config.yaml
n_layer: 25
d_model: 320
n_head: 2
n_kv_head: 2
head_dim: 64
d_mlp: 1280
vocab_size: 4491
activation: "tanh_gelu"
norm: "layernorm"
norm_place: "pre"
norm_eps: 1e-05
positions: "learned"
qk_norm: true
attn_scale: 0.171
bias: "all"
tie_embeddings: true
parallel_block: false
init: "normal"
init_std_qkv: 0.0231
init_std_o: 0.00326
init_std_up: 0.0231
init_std_down: 0.00326
optimizer: "muon_variant"
lr: 0.0105
lr_mult_o: 0.611
lr_mult_down: 2.0
beta1: 0.9
lr_head: 0.00494
warmup_steps: 43
schedule: "wsd"
decay_fraction: 0.929
decay_shape: "sqrt"
final_lr_fraction: 0.0
batch_tokens: [32768, 65536, 98304]
seq_len: 1024
doc_mask: true
train_tokens: 372800000
steps: 6034
dataset: "wikipedia_en"
MLP neurons of a small language model. Each row is named by its layer, matrix (down: output weights) and neuron, and shows model dimensions 144-271. Each number is 128 + 32 x the weight over its row's rms, rounded and kept within 0 to 255. Numbers have three digits each.
Before each neuron's rows, "fires before" lists the tokens most often just after its 100 highest values on Wikipedia text that the model never trained on. A number after a token or word is its count.

fires before: " |" 35, "\n" 6, " (" 5, ")." 5, " and" 5, " in" 4
L5.down931:202111096077127144127144098112145143124078124132146097160136115104121130104157094208086128140133153117152109136167160106113169165165141136060099174107143128102136089108093116104075140092160142152104175102126129077122087166101089148149108104139099112182158159169132132107116137110063085140108125137160133144122112101150120161146137137140104145091130118116062121115105090106144120062126

fires before: " |" 62, "|" 6
L6.down1165:191127118130169118203150164168130125164111081146153151167066145136176122123153078088163110090061107116137159078126115058104092128139162145192172147134157092084111127127079089087127118132144143101149177123139090141163151178110094138138127103152093141102165132132094122127186110149063133136150116113182126166060157120118139107111114111176217107108073101062097167115063173097150112106140

fires before: "s" 29, "9" 11, "8" 9, "7" 6, "ing" 6
L17.down322:166100125069177138072110137164138103158104091140132170077155099210120104148157094187167154204139114116112063141160136170115202115127128133149150141090133118128158120143072128152070125134127082188184160136098153081181139110118113164139158089151134156110130117131119140131176131169105123137032100114143133134108199171150143130126105136134131160103119156111081110113131106133088139158119

fires before: " " 22, "," 16, "." 15, " when" 6
L12.down211:088136096089197080094164107153136158110100150077203117146176113109081083135215127097201114126160139129128124084147099146106093142105099143118143155163106147048107136134137191148169102153075174151080128096103110103140124111193157158132170157171118202190084236142134105146090158131166154110142098127151065123170115146138152150136182072126118132082160113150096137139126159140159114101172

fires before: "2" 28, "1" 22, "0" 11, "6" 8, "9" 7
L6.down63:141104068088119146131127138129081137076107136090118116118070152048103131122158162134136109143162238168092164114087136191157121140118148136113145172130159102185137134090072111122122202058088168105125171118091099139134115150133137101179092144135142141065073157111142113079161124149116149111060137120156078144147143118132156094134174096135194112134106157155117111152064134170112117110143

fires before: " " 38, " |" 20, "3" 6
L15.down742:141143102147101138119116175156067143127092111133139121153081137114081149145170122124118077120135064163144120156125099145099144149154099089133103144130117123136166130168165146111145146164143136100097132121175157135143154156142076140157084082153096104102144103080010165189098110123137111147130116116055110129084106162106084175085135178129198187167125145063154106138110143128142099168094

fires before: "2" 23, "1" 22, "0" 13, "9" 8, " " 7, "," 6
L15.down1046:112093076123131180093141159125184144082144132205154124049141136105108139157140204114093121115143100201124170086145095086153086129103122135122066120116075113153135088146115117158146149151088131151157101174165178103076096159121160113107089176154166080097138105095125075117160192080142142167093108134205104106152093170111149157142091145125088152117105116113171184110098211169110089121099

fires before: "\n" 71, " the" 5
L15.down289:148105058112144100115095125091178174122146213137180135100136116097111119152048083131142158145127149126080188114155105133119151071166191128082130174105152123135156155139116075096117153118095125117159225105169125107146090114140118073136113169092144094128176160101118174178059154170170172156161131089125087185152145146145154177125163143080154088076180078136164138136138142080085098094104

fires before: " " 33, ")" 12, " (" 6, " mi" 6
L5.down1054:063168169099126144072077116170118104102101116198127087095100157107160138107125128171102139164105141105109110112107144182106146128180079113132096138147160150086124166130106098156111138114155124116142208110103093154171112104172109086138087101129163135089129138151106148068109096100069143133099175158085152124115133163152115176058149133113163140052165149103165061098136089095124090106126

fires before: " " 65, " Total" 8
L5.down804:176090151128109098203163172076191113136151113108167147162112154102058145098116120133148143109086118177113101181098137125163132105085135125073115129105105085192080151117129158124146240130050102116098125158113073171115098098070182111156158156143111144129143094209107111150086148154208125122105090124137126115146161156169073124130118108068102117091149187148173111172123134082092124143113

fires before: "ed" 23, "ing" 10, "s" 7, "ions" 4, "ly" 4, "ery" 4
L17.down456:082122150140137110137107148142130121138148153161113029168148127140065125115105140105153109140118156119105117098151187100155073111126156094162184091094161177089167137049105167165084091063138057109141179163115073153134131092098156135083152122096176147148142134098091135144104125113148139147141119123085124157126153126089109130156142149135135093070155145118143064148104127126148093053093

fires before: "9" 27, "8" 12, "6" 7, "7" 6, "5" 6, "1" 4
L17.down12:122174164103178091124138137165091175068151106121100119130105116087134076156121126140115176135129182114202116157050144214138147133053178163134151151129120113116130158099101144144118112105120133143162183106127084105126149083108085118187200113193101156108079164124160107075075099154129101081110105090159122160082160147118137201166132124128083185109138109148086073149162143130135118046099

fires before: "\n" 33, " the" 20, " " 6
L15.down900:105108127068095129110062130162152099079152149193090105128095117124126125145095173119111078181181117125141136141161172137121131082135179130172077130153192137135072107162150168129151137144105122131105111116142154126145107127129069125180156127120124162101180152121153174087147083123133083146100122147152129101153121171067076084145120147181124124145105126114107143102098169167112087177130

fires before: "\n" 100
L20.down262:129111115097109095082114108118116132128162141215120067137140099107168067072128135155161086165153148123157148154181109102166139138154091133144120163099170129090161057094174144138104179166018142151111099088128194190152137111135157132155108123120131094130120128097097143097103136106131081185126068161104120124135115133098109112126136165130095127156182136106157108132143113152129136151102

fires before: "\n" 37, ":" 22
L6.down53:152157090128127085161162112160056115160132112098133132111187099157074051124176120090139088033111143142155178147141115140155196129113109123131157069098114135180135135123120098146061136114132156145137122092139114148092148116063073134161096155068095111107143145126141171142123131139128112178162112088157095157116140156105111180111117102110133155131129107137131195149114102061161104141127

fires before: "1" 31, "2" 23, "0" 19, "9" 5, "3" 5
L6.down945:142138121119118163081131114104139099092154117151148139153132145138137141096163115110080120156155156118118083119157221127121151135129086142106138108120138100157122074157161114084134113147164121106122173168100132135096156144095116152068154046168177109115039081124118149112109141089098135134095108068155140164164142125094130149093143115091094116089085179108175119104135131101157138168121

fires before: "\n" 37, "-" 22, " " 9, "i" 5, "bert" 4
L12.down530:152160088102088124121093131133050163128151067066139180153173113162136139158136143075101091141136170158153153056183073109129105091086126187093132164111106108208139129090179107147120137135134100124095154142097125133134044149171181166081134123167090112207109136117125123137154181139105124117135126101140144074152078143083133091132143188136127170126129094107165118128089159134181150103131

fires before: "\n" 31, "-" 17, "D" 8, "C" 4, "E" 4
L12.down25:140118088100161117138090134095097168101125127160111100162126128140106165166153123048139074136096177119151158101094168142105122120134126146140166167079149145083143121137132153124180103182143103156150133145157140163113138103082120171105096158094116114133108159113178111121113069106144113168159116086089091193146088165097079110147074154076123162086121124181132132150099096135125107121135

fires before: "1" 68, "2" 15
L15.down334:142124130144125167111114163152156116127150135134100100063106096128099161121222186093144182169156136145170103132141156079133124106142219169165148163130167151140111101149141144141104092148110111101114118167121177108159118108141108157140077129108159099104093143115130131107128094118148108136096080182099153102174132168119129138099156098189121122158144113126149105100101139132098084117146

fires before: ")" 54, ")," 6, ")." 5
L20.down326:144125092147110155087120116101125113180081180102123147101108181130133118170091119128101117157126176198072109134173071180102097143223134136165162170024184100096089131097058146098162170139141141058116116177110164118162122159070150113145137115205136141136163056106127129077109132134174138107171109112130130058163087068114107104158098139102120097134130111161125130144125138131131108129104

fires before: "1" 24, "2" 18, " |" 13, "6" 7, "4" 5, "3" 4
L20.down422:176129138146144143114144088104165164110054144105151150079152105112144119126129096152117066199052168092161099130105131128142139120115086112216162165111128102070141054061106146104080130156213141112097143141075161125106121128107107135104177109133125143106148137182074144111095188139126110186115118166114130154122151102114085145134124165143157166121178135072139134136090102153140098186151

fires before: " " 36, "," 30, "1" 7, "." 4
L17.down73:101147161121133160134122080079079091133157102168089114118126099146101132149145197149136126116135087057138064094104135145065151087085131077133103089118129110159118108114139119093086137160127139165182114149121175154065110140099111069145187129149179119161116084200167180151112166114061085126143111106103093165150152068165127131108146085162139103133090132174214127132093077142074134114181

fires before: "\n" 33, " " 21, " G" 4
L6.down109:120096137080123111119072143120161130161154097126099088125109091089170115065101157149123125138123084179083117121124151136136104121094153149118111089080135129112119159117130123091141165215092070137105131177147123139173160166106121132143117029130114180134137152122106117085083153071165072160111128144113172167120106125140087144116095093112136099085110150095161060218148122128134061179141

fires before: ")" 43, ")," 10, ")." 7, ");" 4
L17.down1069:170090149144067114123123161169132128233103170099138175132205125136129105115028095109149125096158105158084098128093104153120159133133141110180088157128145140116118118124108132085151074243112096041188121146164068112140075142145134119147153119200073165096142102156160123091144119143130134141176080064119155095154126111128130123136091093129121200085108082134123117100071156153098119160079

fires before: " to" 17, " the" 13, " from" 9, " in" 8, " by" 6, " as" 4
L20.down928:140128145129134110156150140118162084149112101099153164127163107181128126164105151094138181076080107149151134129114174152126100117147115098188120146099142092058088114048099154112064118129162152164176108084115086074108078117170111144143050113112113146172158154178155075117121153105053153117143147150098099107122153135174153180134151128130084150141125107139134152212110102159136142142129

fires before: "-" 50, "\n" 23, "=" 12
L12.down314:171098099133167159129096180088177187135201138051100090129140156156120123159169103057152113122137180111097158099146139143136190112036134074128131158087146111114134141109126159146138158230116131142159075162170129194064156118043120150144147169142204169093135088122117153123094085121127109168157124077112141130095099124111202158164120126177121132137125076169164149122145172072097122140098

fires before: "1" 21, "2" 19, "i" 10, "-" 5, "ange" 5
L17.down266:161093150121094102099084092125128155143046141076164139139140142178172089174159194168154150092126150145162143106111174173095105093140127151147187153127110118125121122138144119141087128063147094054118200166107120148206091103130111139100110131131104160115171160141122165154147143176186055152112098141121141140118169102080184157104124099164103132159155148123109088127140129179101171182161

fires before: "0" 16, "7" 11, "6" 10, "2" 8, "5" 8, "3" 7
L20.down983:106168130130142105170111141149083177116125107097108162087109163138090142067151079135083143130099124086107096145100156111138130121102119100146110150168151159105154095114141108093138115092104125133083087227110140171120127102056104156153107098151127135096189113192149083082193173140101192204081118101142159145123145125117170110133120159122167107075095081098191152120109185133179141124155

fires before: "," 14, " in" 9, " and" 9, " are" 7, " of" 7, " were" 6
L15.down536:124142196159092113133184129145185118099148155124044074072093188125114152063186115129109126174144102147134098101175135113174074126136134086133152080146111114144147122158180112131209113116187160133104166073109069063133124096107139093150115102134105110145085106125146118151171229084109119135092091196138130137170081173126104102117164092167095112112111116106103131160112100124106120082137

fires before: "\n" 60, " and" 4
L5.down1044:130129151102172163135153141071077089107151077130129135115135095210137114116108127135129110143167119136105130149116132141101169118094135138125142112063069185086160175132182105139138157118111089140130140171121149150111071124153105122081075113167176105140168069073182160127124117119098148090172133136137069151180142064139186143133173080144170108126103182138119187116183107102127055149120

fires before: "\n" 93
L12.down853:125155110130119128141133198125135139154122117146162145142143100174133121079096128176097102152135107168167147098203194133105101151109117178123131112149084115162162138138135162159140135177167084155129134124109146119090073169116124232119165126078109139124144104142080178143103143102158118100115137128066123106107119143120103141083050142124169187130123148122094052137119109138140095109129

fires before: "\n" 37, " " 32, " January" 4
L6.down1041:147168127161123132113126129135174130109073139162130130115150078102159065163139107163098101104107208162128135145112134080094137130137216149091123235146097138170144112086149139144142137062085148123133132134109104152080095157117125145065172111104110155178116095114137128127096190146136110134107154125087124022142153071150135140142096130083099131122111148121139123092093087172142117143142

fires before: "0" 53, "9" 17, "2" 6, "1" 5, "th" 4
L17.down985:170116085114113125117096078093129151074139132140136167159090132101104165139105167105131158135219174136124151111163157132154072129104072098113121110156099165134109095121165126109125100118094158164130157119143122079079201184137146102107176096078136162128102147118142094098108152129169100123114151081121141153133097125042186134119150102138074172131166077128136120122090135107113117090118

fires before: "2" 11, "5" 9, "9" 9, "6" 7, "4" 7, "3" 7
L6.down338:149176124135067087199150131161082085118133162120162143102115124078164129095121156132143189063156191148141036134085118116170141153152119182132127100176021158137166126121099122104083145065171085060146119110139183152134133153152179103134122205151149167106144118142102106111128157129168202147084115072132147135076147150110104142091117134144127134114112171082098054096150105149121105163112

fires before: "2" 28, "1" 14, " the" 8, " " 5, " York" 4, "3" 4
L15.down217:077120118100156135099078139190166105106088136133114064110104161132167182105120172099093188084159116189155163096093119105113080140102139140126125143134106103155134172128103147160118182121149122144148110179094118163168104131128119154136122163110158107119113139120151114134063149127169111141094223108095113109154103187107150129125168136157157081108129127119143195123034186128129153115103

fires before: " " 50, "3" 5
L17.down1265:134130086138189094111133182134147076160100167144156160143123093094128112072104115112115197116097089113107061136091138125117172154157196155118123127102107133089142098071107150205132194144161157079089066151101106110135133163173135167141095107228124107107100141126173101128162192123135117110071139102184065205177072153075113123146117137111123092130158140100086174152149073147062162152164

fires before: "\n" 41, " votes" 10, "==" 8, " |" 8, " ==" 5, "ions" 5
L6.down930:135125111121139114215157095167097099126105105158147145034120127159172107120108140131075097163141100142141097068055111164167104117108101152080134151141129118186130127143162163068129089133199070151107124085145167121151217127171159132008137116157128099113093103148154123175129114139172131081190131173132113177131100112103184161075165097148121132115142143122193130127161104169155141162125

fires before: "\n" 30, "-" 24, "1" 4, "S" 4, " " 4
L6.down710:140094089115148198086093136076107103085156108180151108125154121110103108125159192136147092123123097161147127153123081138108166146097136125083088081164149143096129149077127089145087136118164112149165166100143135131147153116132155070148084093136126183138135206107119159105184084131061133141193122142108108145115137150128128106187150158089163119110190152103133212110191147147155144199120

fires before: "." 15, "," 14, " in" 10, " of" 9, " and" 8
L17.down828:157175085139125158070149088127119162123168122137166096116154193187159105091151118140081143186155180154133105127071104083147117113162117107131158167093128144117182168129162126136098116070122198096087121101094161039076097189102138115107140135089187122183103137148100091138121163114133143104165079191084120194216163158100152114106159153130120148054142133119076169152107092118106118137116

fires before: "\n" 47, "|" 26, " |" 9, "–" 4
L15.down224:095138102125117051103103128126124154105148192154102149152198107174142092149085137138069067143086183156138146079071123142144133140185152190152106121101051120078156129138122141119162094185117118152123124123193121158137132116129170134101130115067102162164110139097090175116067108128126106176061121136205149071163110096104147150100102100127148163180152147155172127102147130125205113123145

fires before: "1" 21, "2" 16, "3" 6, "8" 6, "6" 4, "5" 4
L6.down986:124124160174118083044142102120159174157131150140076127145146159137150135079140101072108094166083154101127149130154116169135132171110137151134152160110153166167163158147165116155174073125129146166075118115047121126110121160080116112144186116116144119151124118138116187115144131143150107128139155125143164116119118088184103126121075086058105125105082140133139144138116087128128096099103

fires before: "\n" 67
L5.down723:151156123048110152117119108106129125101159105151054123165144084108135162064099152102082201148167133130160142128109127136142124103133151156150114155148157098142131161142100168096132147188106086189090130139145152085126094200128138169098141153180104160149078174096153107106132087171102085134105117101108155146150096110165153126172145162179111197152120119063155097141143122160137074120139

fires before: " " 54
L17.down862:091119095140112099095104109104185093102111132113116169162139115167053187182113178117161130085092091119148139122110117131135172168153152173149168120113075145174142123080139138185127113096138114079100044124167063138133080106165118213130098144127112182122063168130142155110104135105127111178089115110110097120130111139127097060136085111084086164142113146104153130116081069142128123114171

fires before: "\n" 90
L20.down1106:132122093128112099190155144120143149180111133105128192168171140104051067065189135082223130084119157117135123100074121126079143158090164125142105104153177124132131148146085152212095117149182158140137106060126072158149132117097077113169163176141140098172160150136137195123108139106114099110113150159145174159119133138147100106095102113149098131113108114187142106159139116145108147111113

fires before: "\n" 49, "|" 28, "-" 8
L6.down114:095164104159164154191057081106149173140093094110130140136139097129134117104088108089120141136178117077098127093093152160106165165113146147173136082149104162098091152121165116132098082165065189120082152159171123154121186055116166079135180079157100143105125171128160096149103085101097133109158121131148113188170075143138116141142140131107121172122094103156141136077204188146144098067098

fires before: " " 37, "2" 13, "1" 12, " place" 6, " March" 4
L12.down804:149137125100134134133132099124175122148085140164184156135137116091123146205173131102106118114104113157111124141093143171109085197141103122104158158100130067171074168044094098134104166100147135203167129135126130188103076143108138166086095112171120142148124131131080142162092111126100139181085093155081104111234160160106127128098098147132132113113110069098152113113113150122124125131209

fires before: ";" 32, " |" 25, "1" 5, "," 5
L20.down944:104155090114118140109146125099166080105114108142098110106081119107172168091141195120104100152100161115109127146097150148079132138125082133175149108124109116114155103072074121072088199126147137195149128095166070123095107186129112128157119115137126122089162167129101147135146085071122131112138118172125123161030152123090169097094136140205140129168166113149125128117098107082145125122160

fires before: "-" 55, "\n" 14, "=" 8
L5.down1146:151154106131150145133131109122178147103123131111085136196180142119200167137118131174107153181093163158145119143173189063115130065094132149077166145081105179128122109156184124129123120045130100093129153149110145112102099153107141157094187091116154158154123147126170119142095115109144081101112134108154084119161136093102153071111149135128149045100109120098171111097090120110160115136129

fires before: "-" 56, "1" 11, "\n" 9, "2" 8, "===" 6
L20.down1224:055150075102126181118085112089133133112101078067100142091145120100149172153149200099156140107144132182105215185194087120122152132170138090161118133133154158142095126158104147168103118035155131170096125138116094151107104114144138073122137078149146153113139142088088120092088130151162128127100148155053133154149130122143117090227113167139161098157118101176152132122122159134130135154130

fires before: "\n" 44, " The" 8
L12.down1179:132146114118193114142177123101141137105165154148104106053164134167104156159136157121163129149127158155103112107121114158143156190127159182088146150131105148120065159100082114087130104093086129083145097117115151180167118106098103144080133085165170132131141092154155169118178176113119087158106071130119138105099074086170100088177194106162178089115161119122156140120226135144146136121182

fires before: "\n" 45, " " 13, " In" 6
L6.down11:167158120135142113136114103161156169097082213194086123141120172080131163139137180110064072145119142110104107170141167115132171130132155105149127160142067167152180090075115096119109165136144120155130170121188154107164152139132140102098136092097155070137155137115115155135147129126163159130105172124158111107059123109102117072167109130138034115152090109093166164070134075099170135143154

fires before: " " 45, "\n" 23
L15.down605:139144137092095144150072057161148094058164144104105130119124110029117090105078165144150116138108122133114121126131208159105131127192161100108115153138130161158203103084140115038136124017129181118145133056109138101138078147106109128175146131144122198139130060104099141149176160151134102130104135138133108028095106074111151119125185060115083163107106139155144072096091134160064110120159

fires before: "0" 44, "7" 9, "3" 5, "2" 4, "1" 4
L15.down1074:208166105107084170108111133148106133129143155147120129101082182159130153146156117085089163174138182143137137096144153182103137103149079115119081118114125114107152087106086118075081164103121149101105143108123175134127140156126150146125106175163131164146138119113157144127160150178133147141159108108139179096151140120107168144106079113106189176119101180110134120143126097087071117128173

fires before: "\n" 51, " century" 5
L15.down492:169124083109076119085091096097137159142132072120105123138151056134106074160095131082086140207119117134129189158137150119097131070130108162078134102145167148182104136177108068104061047158165144080117150110196106101044149146128144141132210120090127167132132122159110097183100094091190144127120097149135127110139155131132125158169122082110110098107152118132116136121091177083122137099114

fires before: " as" 30, " for" 8, " by" 7, " to" 6
L20.down1251:191128076167109119095140173127127120118123111173111133160126093077153160135098137134132173143130129099113181127138113095154025096127124123144117149156071059129121092100118142139097106082104106105119120148186160166161086136166141108124053122134103122124109105163122145070121118111076189176094107154139111116117106118173158091107040133179059123107139137132124130102103141164118023149092

fires before: "-" 46, "\n" 16, "=" 6
L5.down1229:190120119141147141116087100190154177056194155155164168149167180084164155213090130063128126094129133095120112121130167115117085118108141157167118112098098130094058126117126123143132133178093067121120124168157128191137173125130100167129195146127197123182098159140144136105167116145170129101093088124151076096153079116089080185136100137134125175135128134148128112150065175113123153172094

fires before: "-" 37, "\n" 26, "|" 13, " " 5, "1" 4
L6.down1129:114104125096117123113085125134139119071132126130098171110210147072173185110135168113086111155112200113159129095123153117113151070122137117085173152200096171150126140148145162091132178171104097127116123135089183145124139127069172152121125139114140128162145122133079111145110079102127124084133121081080088199190123117056106076119089116134048098179127097157150085124135105114214140151123

fires before: " to" 25, " in" 11, "." 9, " by" 9, " on" 6, "," 6
L12.down1031:151166100158147122109096106159122115162145140138154142092137103141154130089135097111132166129128155144163095114082138092114139120116155175106094162147151132101097174118138135127108123112115132181143116084107070088127165130100131093154057103074110096229071148210121007121148118107155084144122053121104118152132157094169109137150177165150166120116111092154117164245142098178160137157120

fires before: "," 24, " |" 21, " to" 7, " " 4, "″" 4, "." 4
L20.down1271:170152087096104128150088190142129137159124196071114111129140130118152152156155126131075086169120073131143161132104111102098153090087084171144079130149177099099076085163180121082114128101137090133061110127085161087108170149140136145122186114152118144152102117151172155141131104138122159106108128183126111124101157156129126137191154154124040092142117095135128123116154066119092075118128

fires before: "\n" 41, " In" 8, " The" 7, " It" 5, " " 5
L6.down159:126138114175136168148107126174147126115090118150136114143180094091120132094166168148094119192100090087078107182096132138108081144148125153149108139234123174104132115165147137125142151145133137106140142181106154121109190139112104083109131133126157119077090223166085081124146091142160202101143125148130087134142090092139080177148159080126113152189163127086075140122125112185180139141075

fires before: "1" 28, "2" 25, "ody" 4
L20.down256:143141154074153157136112116116179135190099132110102120174128178135149088212088126102120106121109144104083099123119124127121157081143089118137161079144127162132203141157106133137122152132099113107114117108079098162122087141150131101134203122103091103141117131160070087170078124094159104136115188132094076182154132193152159154076092143189102123111139151125075122134133094162113117144035

fires before: " |" 40, "1" 13, "2" 9, "6" 6, "3" 5
L6.down194:108154111207078186090116097156095070075136138115113157133104112055066153120147104136142156173111160085123148135155134087090046077144119110134108105106168162090121096121165097112141158061086118120111111150142093110096226161103083098134106108123150133158083112151144106134129125124141132068117097152119186135174109137124177112132216103139114111130107130171149147168122128127093111128146

fires before: " " 30, "," 20, "0" 6, " the" 5
L15.down1213:097140123084120096104147148119099155099143121147162140121102101095149129160095126110072146132109067114095155104132111088122117130144058144156179105169078090197050107113119127173138156145134161134103082071090158103060167174092097145121148145136163150133110113113173152081178124119170160122110137110144155149211130149121173108140121175146077167150150072196144112069062160156132141113086

fires before: "." 21, "," 14, " as" 7, " in" 6, " and" 5
L17.down1014:205163154102146129139142140144155064132159090115121174040118170092099097102145136104111078134156142153160158097144153125096104104097116169185099130092160091139156106135156133171165148080124165154160121130152155087140134129124107139141094101156106172145167163108127096124127105124138105154115097170081121118160172109127136083097172140159089137078128150132134146129147076129104116142174

fires before: "0" 16, "4" 11, "2" 11, "3" 9, "8" 9, "6" 8
L5.down259:105131147103066114130144108138138111099037109126172122099092131114162107080145141144136158134134162174136106119067162120074085132151104175156068101148062175173132088127153112104162166128165105045135133088115111121145123141179098082140124163104079102163064119111065138110141206090151110148093123095156124127092122165154173148073147075097122156090093168067119040138136114158144066164205

fires before: "\n" 39, ":" 7, "|---|---|---|---|---|" 6, "|" 5
L12.down929:123139092169144098119162116189122156099094101101101058102146144169087161150027149124076065063138082104157126126204144102102130104159094131141117113146138225089069122140159139121146150180130132164139059169138121128138113061119122142092106152109121152137069101107075110146123088156119137110172138098184098130178120131153115183189120143121136151124210107112183113091103134121124091143131

fires before: "\n" 42, "==" 9, ":" 7, " in" 5, " ==" 4
L5.down1228:090092138087104145164130050137134150108123107104188070114145129181157187113124171075064034139153118095138134141156102117154121129131097163071111122098162137137145159110163214095114126113162110135099099140114139175084104160121072109062151172123165147128144199116109112134106160168162147133126203161070124114170097180130173182128129146073181157118126117067149130158097067132175118123159

fires before: "s" 72, "ing" 4
L20.down782:093063142069112156130107128172118130135156090096093118173091157111142104161172103148153127143159181155109111118158164123169178150110139158064092142156126125166129154129139172185119138081110156123114164144091131078078134138102114180116171096117092124131195208102084119112114103111165159119193128146110101139121113153097133134121216074140132134141138223120143061148170116131107122052104

fires before: " as" 31, "\n" 22, "," 5, ")" 5, "." 4
L5.down80:077118136121078080155124146141165089159169141119141133069105079113130111104118143138129169162147090123112186115120141162141110133141094157141141179101125041129112146105119138133126084138092110159118177133172133140184191153139157108131142087159125152130112115147095138189143154125160113109170133130130068093136119080155134134174123141080101186082095118180133145179123117117068139118149

fires before: "\n" 32, " The" 9, " It" 6, " In" 4
L5.down285:122159151171078107139143057144171105117128134134085141103129123094124148095142188153166087082113203127112118139151160104166091103155159148108201154129112165105121108142176120097124146116060061149128117155146120071170185118116162134090123099071117089117116072119132106210147132078140117112116136114087139184066155159098113099156153136121075155163137136160172099150109087093120141092139

fires before: "1" 13, "2" 12, "5" 8, "3" 8, "6" 6, "7" 5
L20.down1069:131145148115098115113089116113221155146092058155180123129134156105123080177136126114133132126075099135165105127131184159155144121166121123109183145142171149076115143078128092141153161029070157152152182152153137160115104165171141093164129128092151136137082108088136167078170096086117139161137089111139146154151075123145134148133173103147150121124169157135130163127118151152143082121099

fires before: "|" 38, "\n" 24, "-" 6
L5.down121:145106126134117134116143127083128177133097136118097179093106145149130164159074079127086128104153108120081101100116050106092162112154132166146112114137088122091130106131187111059124120084034166103136094082208147089113099173169133090117116191170121177134152159125092134142124113109143136055203113116126135122103164135102145074114128137132120068102168193059141184109148111145159127099141

fires before: " the" 27, " " 22, " his" 4, " |" 4
L15.down858:166159077113171125123157149101155127147112163172150142116092095153133087146099140143194139130114110102136123120132084159126085091161097158125083079148144138076107138117158096133063125129091108107180156103137072125156120186110163152158094140130081110108165061147095102169158167059105136105134132171155089127143136057159128143166068156094101090109164108135084139145126127140097133124124

fires before: "\n" 31, "-" 20, "===" 5
L17.down631:150094142071126131088071152105170103131101105158114161175173132111101097101106117091180088113141152097118177086116165122097165132089196100145085097160140114163126107138180071151232116125117137176131115099164093163196067126150124145119110120136110160179162111128135148154139126146124130188102107125156117094151122172140145132141183128142115163147177126116150159076079171139140073114100

fires before: "0" 33, "1" 30, "2" 23
L20.down62:131144147171108110144145120125178117101146166132140077074131135117075163211159166153116136164105177148095173139133132072092091134117090151111108166139159128106154095180132170172106126110093130091119171173053054137117130129128162108155114133070204174170106156100141157120107100157113078109139108158079166150130069160200130109201126114116200125157115137127126166096069122103080159173086

fires before: " as" 18, " by" 13, ":" 11, " in" 10, "." 5, " on" 5
L20.down1062:123132111185142165081160064183101130160113075133114109167073121113107139130146149091124076175151132177123173124127122175119129105125144133106087092139198085084101167111106160177117122108062124147163102167154093080130062158082101192136085151124205113122082122172170120148158124150116117102124155079115089132101157132095215161168132118126108105093197153127120141091093089102108116101193

fires before: " " 48, "ria" 4
L5.down774:156114167106108188093126085108097104154089150136167083118166135098110117120154143054121141182158096155130132071144110192121124139116152073136171110139208199131150155106172129081171108153166178138166181135131148111093146131123091084181102095094156142149169114128143158175141156074119090087120107121135079132164194072120088147121190111153134120108176111144116101134138184119125078114101

fires before: " |" 20, " " 19, " G" 4, " for" 4, " to" 4
L6.down518:123099154144141137101106142135171104174067133108131164083129113087089155066073095139167164139146142113111142110156087134143122107174113140084139136145151134119133121101102123105133152106216077137187218140124102157139137130082103085113108127099142144086113155118132207096186149080121156169145136128091068103160131175113100151093102144129150099106092140155119141122132139128173165130109

fires before: " " 61, "\n" 4
L6.down1135:117118148122144152094134139168117158095113137084068131079139118198125135074121160121144128152127124202128074055121146083157185095116065096089124152137132145144110147110112160107154076087135115092162111177085130192170127142159161086122112060151102148122133134189138101175128163100150146143079129137129127163094149117174093170110146130194127113173124168122129147078125158109122130178191

fires before: "\n" 49, "|" 32, "-" 8
L6.down685:095098207131116170105119160112145119113184126106129131070196111203109157121099164141089125204146138103058179148094139147087111133163166144181171177118117193114115142210186125126081130133131118116135147108114141141121062138143140112084121164152203148191135069092121130129175129113172085183172071065095149155157094033102104174104125123152143107132132168076104107112152127128137085137093